{"head_dim": 64, "vocab_size": 16384, "norm": "rmsnorm", "rope_theta": 10000.0, "extras": ["capped logits"], "optimizer": "adamw", "beta1": 0.9, "lr_head": 0.00571, "max_grad_norm": 1.0, "warmup_steps": 385, "decay_fraction": 1.0, "max_seq_len": 256, "doc_mask": true, "train_tokens": 252000000, "max_steps": 5126}
MLP neurons of a small language model. Each row is named by its layer, matrix (down: output weights) and neuron, and shows model dimensions 160-255. Each number is 128 + 32 x the weight over its row's rms, rounded and kept within 0 to 255. Numbers have three digits each.
A block is one neuron, or neurons of one layer that tend to fire together. After each block is what it responds to, as a language model described it from the Wikipedia text at the highest values.

L7.down151:133121173096076080097167133122134104201172087113153134097129143133150098073121125153100211154143148092156133143118083123142135140131078109126132145088121141134055158120170107079162114114118117094126155127176135089165117187122161089151117115166134151126081141088157107105177155072132108177
L7.down177:145169077108078107128110037112169110121137152111102139166110110177104143146096081129132141107156204187095133124130163077124092154088151164163173175149138134177078128096106103154137142182155101137107143126065123149102141114174115154104172081153158126174126150171142063084098152073131065144
L7.down421:105120161137138088092172148131104110100108077126156141119123135114143114134047136189166159146141172088113122107133082149127165143145102113105113131136143122153140109098187087120149117004112090092093137118099132093169123147134145110198163162143076152133102113132179145093105116139188158124
L7.down856:109100119176127115176117092123116168148073106126154134134128095091169091133120151088060132086159167129144084072128075163137115120101109145157112118122140085106124117110118150106102122160114104086130146066176087136147112131113190110120118122190127095136137107133144119072125134126104134155
Description: Physical description continuations

L2.down139:075127152118077115054100123098153157098126116129124125157165172126124130159084141121095143122140140097132123117124122112096141187120092153143146185138150076120112051120164083092139120163105088107162087149141173102097131059138158158133135123167145103089116132077168127153125155123071157115
L2.down170:105153187125144075092177120110110117159123174109122153115150144096125099132167078133132107058114112119184126179137161133161128137142119163137138120113133136092134149137179147115070120175181140141134143075141146149134080128107204133075118165177187126118103141131079143124114140148090145132
L2.down302:151089151141113133157120097148091188110136095094147151077150162059232163124166162135136088103138159177192164148156091157151085173128182125156130127150142189146144223120095147144120119151127151165171127141085120114072116172144143069089133129119102130107131128124071080135132122175144176132
L2.down346:171139130151117097205156139155099119167121134100129129132130179144127101146098041074205158146173156143080163120191118145138136161191114160153103155086079129124132121154198170119077146160092106099149114125131163116103144153105138119149153094165106173064136123106110207076102052152133193152
L2.down383:138147186125102109152172145124114105098092127109101107132161135029089094156179119109127109129191085127130171173143184136142129110162057100120100119141144089065104131124073133123116166105127143141112101165111139169213109071102167096085097176172121148160172161187154095123120172148112092135
L2.down565:184102135106111113109121125139184096126100163074117111102136159146131093108148113104115200113174187191130109131167136140165112140143145103126078122174088199143124143008134104209142107117109156087136143165181151134125165155090121141131112186165137162134135083125105122149101123135087108078
L2.down600:188132100143121133087156134112167126097088206119161117109146066157143138167124054086145139150075222176135133111146130153119169134114123171169101078156141130211125131142155079101174169111180138118166074159084090124142180137139101118186185131119133126077069157143154124151075172124140145114
L2.down625:090179193100134097133176153124053106157134166109093176148091152110104091101157099129124162107178143104140134159101155141114154116163114133120118161184156125149079093146183118111121129114111091154131131060140148153164121135131165109108132186171147160079085152121113134125123162096147138066
L2.down665:099119123153118132062168110157180134083070073134100098120106205091114124154145183127141150156127133078173101121159112109128053063141105096179093157066088160095163174104148146112136117117133148157089133116155139150128064144092138158121089163145135146092076122141113092127131156065114157104
L2.down698:159155148123136111101148170096130185094117119111128175064092112167176108153102130112140108119148160144160122143155180151121196158151153173133160114130137127139092122124095089062101110139132104152095138173039086102156113105093117124130143172108152107066115154125146122071130176144167064164
L2.down714:101142174112116039129095208150124145109114147098156180108134124093096072187110128175127149077122120102101163087143149100087106177108103152124087131142122108151124142136145132108124145166085216129181165099120149065110099142133136167147134168112148116106183117098153141163127074135119150088
L2.down723:081086122110132132104136103137148079094070084148115120119125099164091107176136125103142124118093171063182106149120116151198106111119122162144152132132074130065123065165149177161096125104134107120113132133158112141154101151112132106189114125068079176080128164129093143113061115123086152139
L2.down877:181159144119107088119163128101191092140113091106085157077097131096126121159159102111161110106093139076087119138174145112192127132153122119131171141143119059121133069085110081149137171124178129137132147123162137143108174158063128132088194163105157107085094214158152075127063091109112092118
L2.down988:078069134102095108078092093103130103091061077146092168112154140111118130174079107146112095054147159143174120113095040104123146150110134141135171184105143125137091067124154120108137079149130118146171112093130177112136079155074140150155101116110118127104126135147106141144065157114016131143
L2.down1007:084112156199101143072152164134172129113110139140135113127117142093102143154091111175102152109127143070131106096125148121092112123155179144190169151081142079156124095137134112098142112139140087156147080152183114130118109096153171183143170076085126081121055122124114099165148172065071074140
L2.down1010:170124177153126111157138074130098133135121147152163157138162125105160111151129126072117114144165133090114136150136145118103184082071123174071084166188094157150179103128119124102122196132163152126120148199128105104121140097127190144120178133122103141135061081144129150099141159121143079164
Description: Infobox list dashes

L2.down24:071149115066120145119156100133188107137081137154078150141150131111106117136106076157118088177147115119141102131131120071163115106090099153085096091179098127170133145155142073150139148161108144169088111068095119148118063164217095126145142064175135058106127132142100180176123091132156097154
L2.down182:117161116137087131145163106117092171125117150117160078065142122144122161130071110106066136161221152130096110131107096167123154169103155139137110104116062157145078123135134120179139111177113135119160122106092086116138160127124122107112187101115136124127118169166090178090134134142179153063
L2.down349:129070138091104159120138148106130105142101081123112148176112116131093199080107143209111141142156124125127182118117139124095098072077149158136164154104125111187202161105050140089061150091122185139142132183141186169113118167122118177181115133145102076124174134118110160150154175150096109150
L2.down424:127182146128143120099161144130176146064150128122095147148137155090145110139138101119155115167127069103142109168098127061076121127106035124153086111086161117129167175148154096131125128088141136104116104151162125107157102152079106074106087134135164079074174152147146111145145167190093155117
L2.down470:179108097137123091080157123149165114157100097170095109152148146146104147090117073088134124144112124106102148138117146095124131070101093102142137089121154065075130122152120119080143140122144179167169112135098132201123099161140106170134194130173101118119145135113075088159133101104051160125
L2.down480:098161134156140076123130159187190106116110102154126125135167164104167139121109049097159117133144142053123110152080107096098132130125149160104119149133104106160159106147087088132088154173187181108124068110115143215093062158144142172101121142082134132119164196093147118120132118152173157161
L2.down482:070103142112171088123137142112118079169108146116122026148171142095078135165092144035147138092114136081105130202145130117121149134111140147147134084143177160113184147138146118140135156194153143131106097115072106133100145177116113107098144132094091151117178174081109176085147141161102133105
L2.down484:096135106156105118113126135068168084177128119136117114176135135104172122044132115161101121131088125088109144120103080103141116148141120113097100068119166159140121180124081105118131110129117047139148080065115149132118104078189112132117159106101125115125153088160102131122073105081152143153
L2.down525:152121124126090077170147090160128104115156137130120065122103146079164169105086166116131081087108108164160064118107100151169128130090126157094110071122156100176097168121136136067111118080188138150105110122189132129079127095120085141136104110112123107109116149199113184157185114121148168142
L2.down552:143121127168084119097126124126161163090153110191107109103159171128139160150105109068099208155151060126088064112165116148152086087125157107100118128148112090145098152118108139127147157137151173136124109110126157077144041138139146144153116134123185132093144141153172140159144190214147145105
L2.down640:026127196116100091099152073123124144142105053144116153158212134063171089131129146110132158102140133120139187121083150129079163120104136126134076133145119129138122146092144137148069120104166151170121101137155170129197082169086123127066147105159121126146116146160081103135175093106061150105
L2.down752:117156094199155136100133140132136090167110143149129145226131129146114109168163127208165128097133193111159121131184093123086096085101122157066126171162127158179116103089110161102140139116087064152169100193183146168136105102087124114144125129099120142155156104069161074169142131084155101117
L2.down796:137105119114112076132133169159219135071159112143109119169161187080085121135118135103130081165143088104084135181018146140077145171058128107123116166090138122169155106148147160186140100116132168134145134132088134165167033152093170149194123086151094137111147159093182115142154133209160146114
L2.down824:147124153138116196104116161098202215105153118120114158130060121099045160162077118136158128149124072066154062132092136102060112079113054122085112107080172151129126160134188110115110129108174105137066068181136147139139125105138113149112122095150122096097152173151143147086079147176120137133
L2.down829:134133104141103124106124097089143133096105132097094161117082129070069050129117125083110135181155129119126089084155126136189107140074124102162118134139094143111070157146197122123187116158124108102133149143146162159135175158101176147138104168066127151085110113118151116135183182107099138121
L2.down901:103154121141090106082146144149150140114057173108088128156154113115076115086084149155175154139117135068121119157142151120093102113120089105130158129147139102187173155148147177077096163173109138142124111155071124190108162098148109136128111125142149130116174114105193132093154114097122151096
Description: Word-initial capital G

L7.down221:112169093148125205192141108138107094115098167137097198109127082151111133096130123096078136120178136103140133065128132171179118032079128188160132102124120160100116107184140096130134161128182177142121108178125153167050104169094107072078086141129174096153122096155131164130169153191107095109
L7.down313:078231063127124118143067155126060140131134149071142123141103109114093107080105157097116138121142122094148140182094126133117134115150123110188149103132110173135122138132110073098131072152097150157148096133122127121113137145186167136104148100085158096105214082130177157150155082104155110118
L7.down850:072130099122193125155132162148058096104174124129116130101110152154179050063129156122131139162153131117173158160085115150125164176129091193144173088138131080079101094147072071142151120156110136118147124115053058116174150121117068106123178156145135069115154091137115154106138126131197118138
L7.down870:129121128177098136165133103100161121126105148037173173177138078153117150080131113084143160106141116127140140147127179119151065099064169124154076129145138148119128080118109089064087171183144199122164117100139142159112163072191133183114148147113117067150132155081174128129187087138160111130
Description: Article "an"

L5.down725:129098172127141112159140148169097112133146156148132109150137072109110102134107103152137118135075129120172143146123139115147198136117136140140090143097132119123173117151121113116140108000104155170120116137101183101129090134141152094125143088177104064078100128127105147119134137144158093084
Description: Function word after proper name

L5.down971:073149185075043119092127126100161055074109138148108103150095168102129150159132120144148154165120127130115134119102134125064098126175130155099139152109186150146112136083132151090144104174169097107131131071073125079124073147111144174162127118156152145100103133118087098143112144087166066125
Description: Post-noun "of" plus word fragments

L5.down686:128110128153118111106115139161157094196124109151130159114149151142092070122125129143144162080114154132177141161129074129117124130135112110095115095134145094087126145096113107122101086030143159137119146105130112108134104133122092139125116132096118144092127193083135169112112149114127111132
Description: List and table row markers

L2.down108:109109148069134220086131140085140122103126097131127133151125142121101210106125183097177063157177098060121131091167155122197135146120102129151096126127137144152122125114168100115143199210121151133129174146158126127116143125144147116085124148112122163163095117120099161142106123141119157181
L2.down124:137104124136107106060146096042128107051097171145125073122189117106158136140118081121099169116129134167121074091163115131196164096137145073078087173131086186158129127109166169116180099138186107139108141169141135158101082193114172122118099138138118087161182108131117107129146135158132155095
L2.down143:060116106070111113154091099044168117143141137149131123101168200106145088121172110173165081125143144095139135086094060103156124190118103080179083118057107111109151088168158130071150132147127185108149148086101126129101169125081132135048153119116169102104159160131131142100150140132106163157
L2.down225:131040102125142075098109100125129113099107130085110144100135100123165106104117127109063149083115153156083096142157135106133128138199160085051118181099096149186152123084152164138114187112076156156140172150116195133097104175098134055081130123131059147165097079098116165149115171151124181093
L2.down266:191151132090199153102093138073125058100113147195138164086089075157111162111141115131162139078080103111123122091166185160148077135109107115088162129117123157180131126154110220137200148184139154190072145096179095143082094101113131093142176166087078119169094083122116113144105158077130136131
L2.down280:091099147158125137100114091135173121143120115144165139114129156083101139160167148108101136106080123139158146112171111098157144164141149099117139152136097166144156091098128166126119085033106129126070128100155100106116086159106131165120091088123090169125101133148113137142092100056109097131
L2.down352:121142173152114161125124098069126143089131121162139165149106134091169129202198162136102154135124081087099113179092136095126136119152095183105116109078144127086149119149114158099105177183158106143134118105102116096110129133173124130119141133058118096154134172170113123083105145153146175081
L2.down353:126170123082084169097098052117154170117099118145165141146108137149149116138149130126135121120111098140108087108114105118158072093106044110165158161100137097186169117162139127122105153190166160103128126120088095152141100067162151152185087124097117128148146130114155142101092121114045147113
L2.down456:108174144119123136116114119062118111053143131116117128070150125140105100142164133166086161148083161180141144146057067159127110165064140167142114088110113124126149131180159121102087117136130181144127153166102163105106109146147060115165174126185105113132150118061164160169151152113108109102
L2.down474:174086140140113161110122126117187112097079103178085077072117138129134183111092129159113149146114146106050128092170120136110073095122130097045067136154105132138176146178111188108145164178135113089144126114132138152146142172148191094112124140039127093189155077154166115134169113171114133078
L2.down631:125119138132038158118166108114144080158126150158059108172129101109173094100139191143100191078149140201159114200109161135085131116060132090121060155140133163120188079116119144149159180158151140147105166131160110153079115107124106103160094076169132135093112070112179133129126108138171141100
L2.down795:106093146128089182052149087156134103097163099103106130102132110133116153172170157169204135105211125128171105147111095069152133157163119085136088186105110102084113069095120143189144123090188124110101144108128116148096090127135117117105104074143089142085109150177116101121115101078094197135
L2.down854:113076129138083103151109112148114048085109157135172142139101047139145139183108101157139102145094153081153094164099131145092141182135075123120130145139148150114127094189157106094104141151158142134113079116108113156103147126084185104102131149191166121151167158117132085155130158137119123142
L2.down889:141105169083144117127146158096079070128115105135106119129128126160180192190102114151132089136127110131102118171083090090152171158151130120093121070076113149050074083191119097115185215065183140140084130101160153084149093160157127071147130130143107114116105134152113137161093130079123178089
L2.down1020:125107156174106118047144120135161103169082110109147114145178111061133140147146155177097112136142175093161127122090115135148138189124147119171126135098136139177112057129103159126166131027093116154140132128153150106131070120087122166103127075119113115145086111110125115115097111106120129146
L2.down1021:201086109097094072093139147039092075125117165092106149062128166138102102095155113104114121087169131109150143119135150125125087178152058107145092151114080108090191123146131136139112077183111146161157141135124160127106126078132159163179137105133135141140134115163122143095146076060144126129
Description: Prefixes and preverbal modifiers

L7.down380:179179136121168146136160099099110111180179129109102117085109171113130191142075099105105143184131119089210130177090142063128167152117153140138090074117120111096126138114099096085118119160157177133102113124148165120136127118091078110143141149116153169149155141135156052205089163171055039162
L7.down528:181132107129128167147117160093155072082141085104123127184175198083088162078132058153119173140097109137112143148069112121098082109153171147101122105111142113101121227146099137087142161229131095129152116091096125159144132133109101138165128172179194147170128114132097103109097115122100129112
L7.down676:163069181109166136149097147135113088110146099157075057131086158170070114069162198147122162078073063154132103156090144031137140216126156165082101115158135136140104172111131081156176104107152148136136102136113172092121081144106112130154143148116176062082134074142127091143153104102116109120
L7.down758:213134093143090165116073189169145084100141092107169128160129168145136126105130140163113132126108121181167153111124148103171114147137136051074158099129146165132097187176093135126151132147095105139175133108170124100170113125119137112167130113093113115096081105124079132216075125081188121110
Description: Wiki table cell separators

L5.down52:166139066133044184078117176135149079140075152134125095088103143145115162132060100131103168154100133119116113118110143128120106121084143080153146139185132181101137152109146089148180144130104090161139141117124087118126163095116127145144125067124125127123169104172140139067182124196087148025
Description: Fragments of foreign names

L7.down36:139158173101088164134164109170130119127147101068155104141102180180165136135170072119126113144105150122131097162116173091128128130130163165165089157103142170156087199146137171168113157213140125099125069133041107178123074187136117144105138099151107114096141096155154109147161111156103179112
L7.down355:148132163118127108125152143193133139130093212114140156154157185123152091136150093117101102156135108093083163082055110110118126151100107110114111067128136162168063174091149044140150134147119108147223058152149144095120118181112103143131138175110118109095157111188143186147116183108151126082
L7.down403:138136063117086134102081135078134101145189131146146151185138157133129166140104121132080189148129092079139117133135106089114126102157094162153114113135138141094152162118106097115069128136096128146119161075210150155061123070130127127111150187022114121130092196130119134146099084130131133118
L7.down620:088066099114086106140184127116158109132159134199139119137134092184120158107143100168077170168124122078103099163084135147151198121155108121123121136153113104121127098170112124113109083082148151168129089097150127116104100156169108062159133152117124157132152144119165156107136137112139081175
Description: Semicolon-separated table cells

L2.down11:162090131144150101102138120075121057171146100147080124143174130104048121117084190160114129119074147167111108124112173131202118151138134085167155074132146101123095131148168124136124133145191095145118115133112101121164180132150164083121085144146114150068157192172060153186065135055071110108
L2.down236:098128138154158144166163143118144144149074159149098151186106139166105156112147126200168105118160100046133127120122098131118144118203115190170083110096082110075128150175104171125136141080127110119136126109190094167124114145152099155168148100106153073084105146170177119110110194115122158061
L2.down246:110165108087118095195105133130137125134085123156148168121113104123128143108149141140073113101109116134115101160137054123176146181153107097133121181088137179066165158143116158144077085088138181127060095122225151047087071146134096110089115080146145086126152133128071123115083186186116144146
L2.down269:091105172082099097106145199174133162130087148143112130108127149119140082078050145062146118119111110141149109077130049121139114139101151122105148110102129140109110119157143112149130127098134151100128158125145174118135104120147149112140137123109132139109086129141147167191181131168143115136
L2.down284:123158145129097115156117156126184146152120142121147106086123164137105146127125211110137135176040190155111099151101130121236133055097123119090110194210122102114130142185143136114099115095190141147141137115212175083097113102164150116077122142073112155136115140150122128149163140115136113153
L2.down294:099109132131102139087141180150134172162152125142123167112068113127124094163118107151163142113174103101141076140121094082128137089122139137180139169120101137060112122183168132078084170048134148135157098111171056143110135119091108159116115141069106105120149097102157139075157164087085149068
L2.down295:118157124088198114198098127107092102147105089130140162189153184150158182092133187137094129107145119127128101155125114095112132092154127059089126116107110172103172180164088146051098124137059084135101119110142150131119113148136124140103108105071180193205147128102107083082073130099120135152
L2.down363:084123127119113045122126143129167179151138130117149176134137197113150113168172108128100117099154124122120099116057091103109138131179165104147174168109139123129198107141116168083136107067148112188144159053126146137140099145065117151091185179174112080147058121097163160130145126120109109131
L2.down377:129165150104170094106081111163155117141128120142086106123045129121138135121129087149123057119120130170155103142085113132135131107076098132158114123107135120068110077149134148118097125090156182158121090135153123198098097153139109112126081119099087158102179079137086155197095183108085153086
L2.down406:101149113055093129143085110149150166138133158127109134121091161146143096099052094098111138110144090129093185149101200072112116107069170106168105144107147132120139111065154112120130101152156132075116118069151173149142093152137191154199124113123131187106106158148158118154109143188123093161
L2.down637:109146153129128142088155177187112149154122095099131120120117153126168083130198116167133161143171098192122167110119109149108073135112080143140200133105196082155134158176140159120139092176127156141105158135072170127134064098160145157148107111125128141139070195166108106148117101133136105132
L2.down683:199108110084131103082167134112127124091112119098127156155117132148141131095132175120128164123170132082160093159117132104117160119119187194175097159135126146190168153111164071147121123077146085159134112111123119102144094107144135138099191123123123153069147106192128109150135070181097175164
L2.down743:135107094172111111164192055124132170118123161142131168169141079108185110104153137110162161161156096214111116149143161139147097118172152161127140078188147079127144104128177208121096201122178115132147133056136162150153140072106075113219083134104160139090114143124147205133144109192090118120
L2.down750:113111115118103161112160093140102131171163155113049129157160140104088090168072100128108123148075125099117172101117112107088096082143184053073152145129060135099171190128130138099116087181158037129148089118144159212190163142129124159134182093141088105175131098135090046114089150084091130141
L2.down902:154084168073120125119101139124050121117160168074133090095145149111130157181133147150064093114116121167141207152132126119135130160171182082131120172114132140190169114057117137197151120048151171179094152138146153037153151162133119155099129068178127161181116143176084097183099125123128148088
L2.down1008:074159140118143152080067195114191168112175126128174127085134184065063136127136145153150113175101150106196087099150117154187089159126075140111121140171102149097102153165121151136183139142140166156134146129173111130109119134139095145045151178153123146123073090119027088159120125114172132138
Description: Linking "of" in noun phrases

L5.down115:180127175108136136166113133102151071081158088126111102097155150168143195109148213104200142127143138135132165164149081072142117103039156140136127106138103062086173118186158157104162077157075150119112144094123113045122117145160159164103106196166098156116162134132075115148105092110118142085
Description: Word-initial prefix pieces

L2.down54:135210171132105133132161124178098136072100124117116100195162083092153088081110145154143181121095179140114063160097144113126129062066154151189109154116188085135138103061166148102097161120103089144104144121129108097115108118141140168188103088085094075124161144112138118112139131114119181140
L2.down204:150183104095142124106076066121186162130122140166165156127079134113175127135152114119089191132096094123082085162155172125147059114187142110168123118140121112158130112122153093142105180099175156126093142077141175083076206135158107154168121115170114166143114118133129127137135145144138153092
L2.down347:162129136164130148135110080179154126144117083119189175137115110144152124132175132176112177089070093166195144141126091144133146138085066130077156158124113096128143099124158103133136093106108128144174093176188040083083121074192135152126073164107075030084155097146147100156144079152132149109
L2.down394:074130098153160165119087197197108127100144099039130095158173162086078128116113116155134233145135098108137087147117148165146161149101109125139079106088151093172111121142108115102142140173142117173093147105187096121129139114090136139140092174159114100139104202111155119104119162126103105148
L2.down413:187147093114166106144137167131132106125057110145155131103108122115141052114085115195120139134100097185152112137114111176080129089138149181158165091147199166177125166156140101158136070147096137148116144079160131104129125117103115097166074155140147128120145139158168101139161141163081131135
L2.down508:133148133078132136117131124080154127161109157118148155141129146144158126131101032075094143112137143119138143170136062144126132186118117153128096099151129150167100107117144132072122103190101161081100092094127135134160079111052118105096147110141155130103200138131152173083111150179175084164
L2.down543:090083135161094094144142112130076174158150115139138097145117126154143149115060073153188196107076115129135139077135146122168109124119082125120158148130134147154105116108140132068109105133127120111135152121145061108145145088106132118196084128134153135095105134126187108100149172138111086124
L2.down598:150082130149135121158102142147114124155143107144115162120164168158096140088190168158163111110163076200147105167105158114097161141123139180114139135128177140156132058165134104156149138197143142131121090153125154155117132117182175073107106109183101137067178099137127108116126122119111136120
L2.down633:136192130083140131116135138173140200135154109135111172105145115129104101119118085159192117135121074121095126075110199183136073144065051135149111051089118160157130099111147107158089097089165143149117092175135152161108129122110120145111141140139143119117126102121152117108127125185150106133
L2.down748:066108158160149114106117121154122172124122125121145084222115121101142181107088123114129108130097129136085135112121085134114176115097122158106120060122101142093085156103085136093104172139138116154144111177091098131175105158099098156126225131141178118099075126153130117123172140175090099138
L2.down794:138165102105155115144165144122137096148106102092091090101147131115089164179114123095182224128148128125124140170124151131157145139129152213095187124171137174105116149135101124115155165174188135122111083132136126132120160120132138158162094067058161071139140138139174106116156159112076166106
L2.down801:150174108169137129073134058158114193116139113117173098116129164147153158129124102109157099066097119104130145158133104096128067132095086155135122105101095164203108123134119152196080110146120151172126133124130147085117121118119128143122127042131178151127136212160138105157144141193094118124
L2.down802:107089096205143126118105080113092072124167131134135120130115138117093171129148054139068120176130105111142123114107113085100178130102122055097105134055183040142158106162118113096155151165112074130186109103124109171178091125181124160132134150127108189160125135084202177107098105165118095116
L2.down905:186185134105138128142079142123133097138059091159131090080098166161125107107191126175125094120151129214170106164103096166105125122141126123165114113104177146175081126089082138142123089206166184193152138163158073117094128092134099097141128150157143140126171096145142126151147125121097131134
L2.down939:133137097148146140104157070133080123108129109097163057128119126133145123132101116129157129135131173127108117161152135139138135133095145139175118139147158163148157124105106153132139084087161147165134147079100148056133101179114180088111156102133129140136139147159123150133129189172191060155
L2.down973:146162116096117120141110150149148103167138141101140119132141131080077156139142086122108171143087117129114143091140161137120100107128075136147101132062115113135144132108116153137077124034118111177122110107170104143170131153145101151090104111131141096208097104100185155127140113177133151132
Description: Function words mid-clause

L5.down469:181134093112080153103195146091135114164171098141255158125128156119088080145147133155136143083135114145143114133136121152129123152156054089163151071111084117103104153170125114128105097119056106115108159108195129135121147116179150090138131180159097178102136146125140149108111161132121082158
Description: Templated text and word fragments

L7.down41:143149141105162095140122121176068130135094139083157141133127150111087114121104162168059121135171134129157174128109129152149123114085105180106149106071120109127121159155082148142143128072132160175183128110194154126131145139152174137137092104148132152214088106128168154137167169132124156095
L7.down307:160087100099108150116153126096123125169073094151095025136164076133106117142146174161164105115181144111108078120152139070079145181246099180102122068170132160151097127141167144155095104095138078079145144104158134110101148139102155104140144161132136124133166132130110116094151158094138121155
L7.down556:081173105160116075079145129199127135146166091172117109099097025126093125101105089162135094208151127117131183144117095129124125127107183090116157104161147151105124118172153122141165114098131129149156171102128157172142130111099156122126094118193132094074123143160118124121121115106130090111
L7.down793:166106112114187102137114041123120101123140097088101113129180081159164080118135173186095186144134085115104142126197155131164114162134076103093182184179103170129178156157120127117148113201101164144129176141096166061084142130141135166092100123177139150121111130124084117048152112124153088153
Description: Partitive "of" after quantifiers

L2.down34:129160152176137039082097144119117170145137112059144161125134144179074135098122061133224139140085154082132132124145174151113047087097074081155200114152142200150070155174125116099104149150129116121106085132130185154187123116118126149128169118154183136155104168129110158132139113103176133071
L2.down76:104128110147107157130155161086162047108104095149132153168098163111036154135174097079191135120150165128153138112125152091081143172039123116184127119138131122104164098122118149108182177177142114152153140110126123157130114124140147153118123092107117115113141115078152144170139206159104093098
L2.down166:112058117122116129153116125140151164123105076136149127130163090096181102140091158174057136107107188141178116142131131137068110124110123084099093066164098150176172071126161096137110097082079089092193147138130148105114138069103130114097125221171148151101141114093052161109101142071096093184
L2.down184:104127129134104097166087103115173097175058097147158155152083111071141081108097116135150042121112098155105054192108157094144110132100084076117134140110168131149107127141125055108143148181116120189183140085117127191064120101126116137154159142131128111184109112166174131140152138155134105165
L2.down243:179107113148174109154138090072086120124132101129089128184120113097130083128171221110151065129153123168184102128150146120084078113095137128152170146182171132160109170191086113189125106186120139106128117090134114115158162119092155166071157133119135125116132109160079110144073150177135136154
L2.down268:104151071109134157129095136227108119148078111158177118124141146103098129136135138222125109130116112126118089132102114136114105096086122112106060133133150084161150076123129096135130131085107170144215135118171174138068129121140153139119088123113047090120141093175147157184141074106117121093
L2.down343:114171103160085102144135134160137154117120131143114129144135145136093113096148149099140115095100149145179170146090161147175088162090135120153190124093186064177163082161154200137109113104142165130171120117174113089163083088135167117170106109160149118117083159121132133141103086131128098168
L2.down463:152128137110090140187104126146128198094098102201133154115152124110123166114118135120132163114112137125097121118129142171053152126162091108113077149107163140147140114132083130128127116116110141161119112145129149080193101105148181182146145157105173177119163166151152131160034164080178085176
L2.down676:123089177184100101113081136169172118160132155174122129150166138066097144101123063149085117150092119068201097092127108125056159160139124140139048073069106105144184069152121119075087127174117034090188098107122154154141100097124112137171107119186147121150109136159076117169119102136138088199
L2.down694:066111124126144135148099143160121115109161138130177116077134144100121157118072112145059087186107091074149126086086136086152136144146106100048062078077096130181139121155062158092111063129122126211171111094141109114098160180200140129164084142114160194119122125142139090147083171067155129140
L2.down744:145125119076161087145145143128095171167126114144146177164130119202112012154161144052117097146090149120157131108086154112183141127156122167148137129132150135083133105203164113099115117149160140128101070035172151099146159152104134129122160103112137185184106161187115150106128158197093038139
L2.down754:122089148181135130168097112181125151110139129134115112100139139116130132108154206201142121106143096155197147084079064148070085142105149114147179111071142135136129156145171189124151121176124065150181154138173092144113141140115116128078155112118161160095122078211138162177163146123127088122
L2.down810:134080104070119104175134180084134108135139097141081094120142136090108147128149176135124105077126110141125078129076107091081174255136091157102130100089169154123122135102131148095092080197157067130169112093148096132085100122074142106160121146152150160093166187112145120165064116143150129173
L2.down913:139157126126148130102134130147142160155135180107100120157135230122095143068158145110091069160075125089155130145126109096153177116165102142126038129037096112071139123097124165141161053152086115165167136118107075082111116113098144155181121113127129146166192188120126082130003161086135152153
L2.down925:166097133173141128143117068088123135170100085106109148067192181132089143128128121146114048091117116132193169114163103132154110072056110033140169077128131132155150159118128137142215121153132181074110108146133175165093189115129146122104167149134156115120087072137172068153081115127140141140
L2.down975:117113144096083134135140172148126154081162135157196129051139138150160144165096103148099073141112114111133181069079143136137112139184161116120098088120126081129099119153157156148135136113185108156151127096182119114097116117171097074080096129141095125148123085105122090180100164143125155185
Description: Table cell separators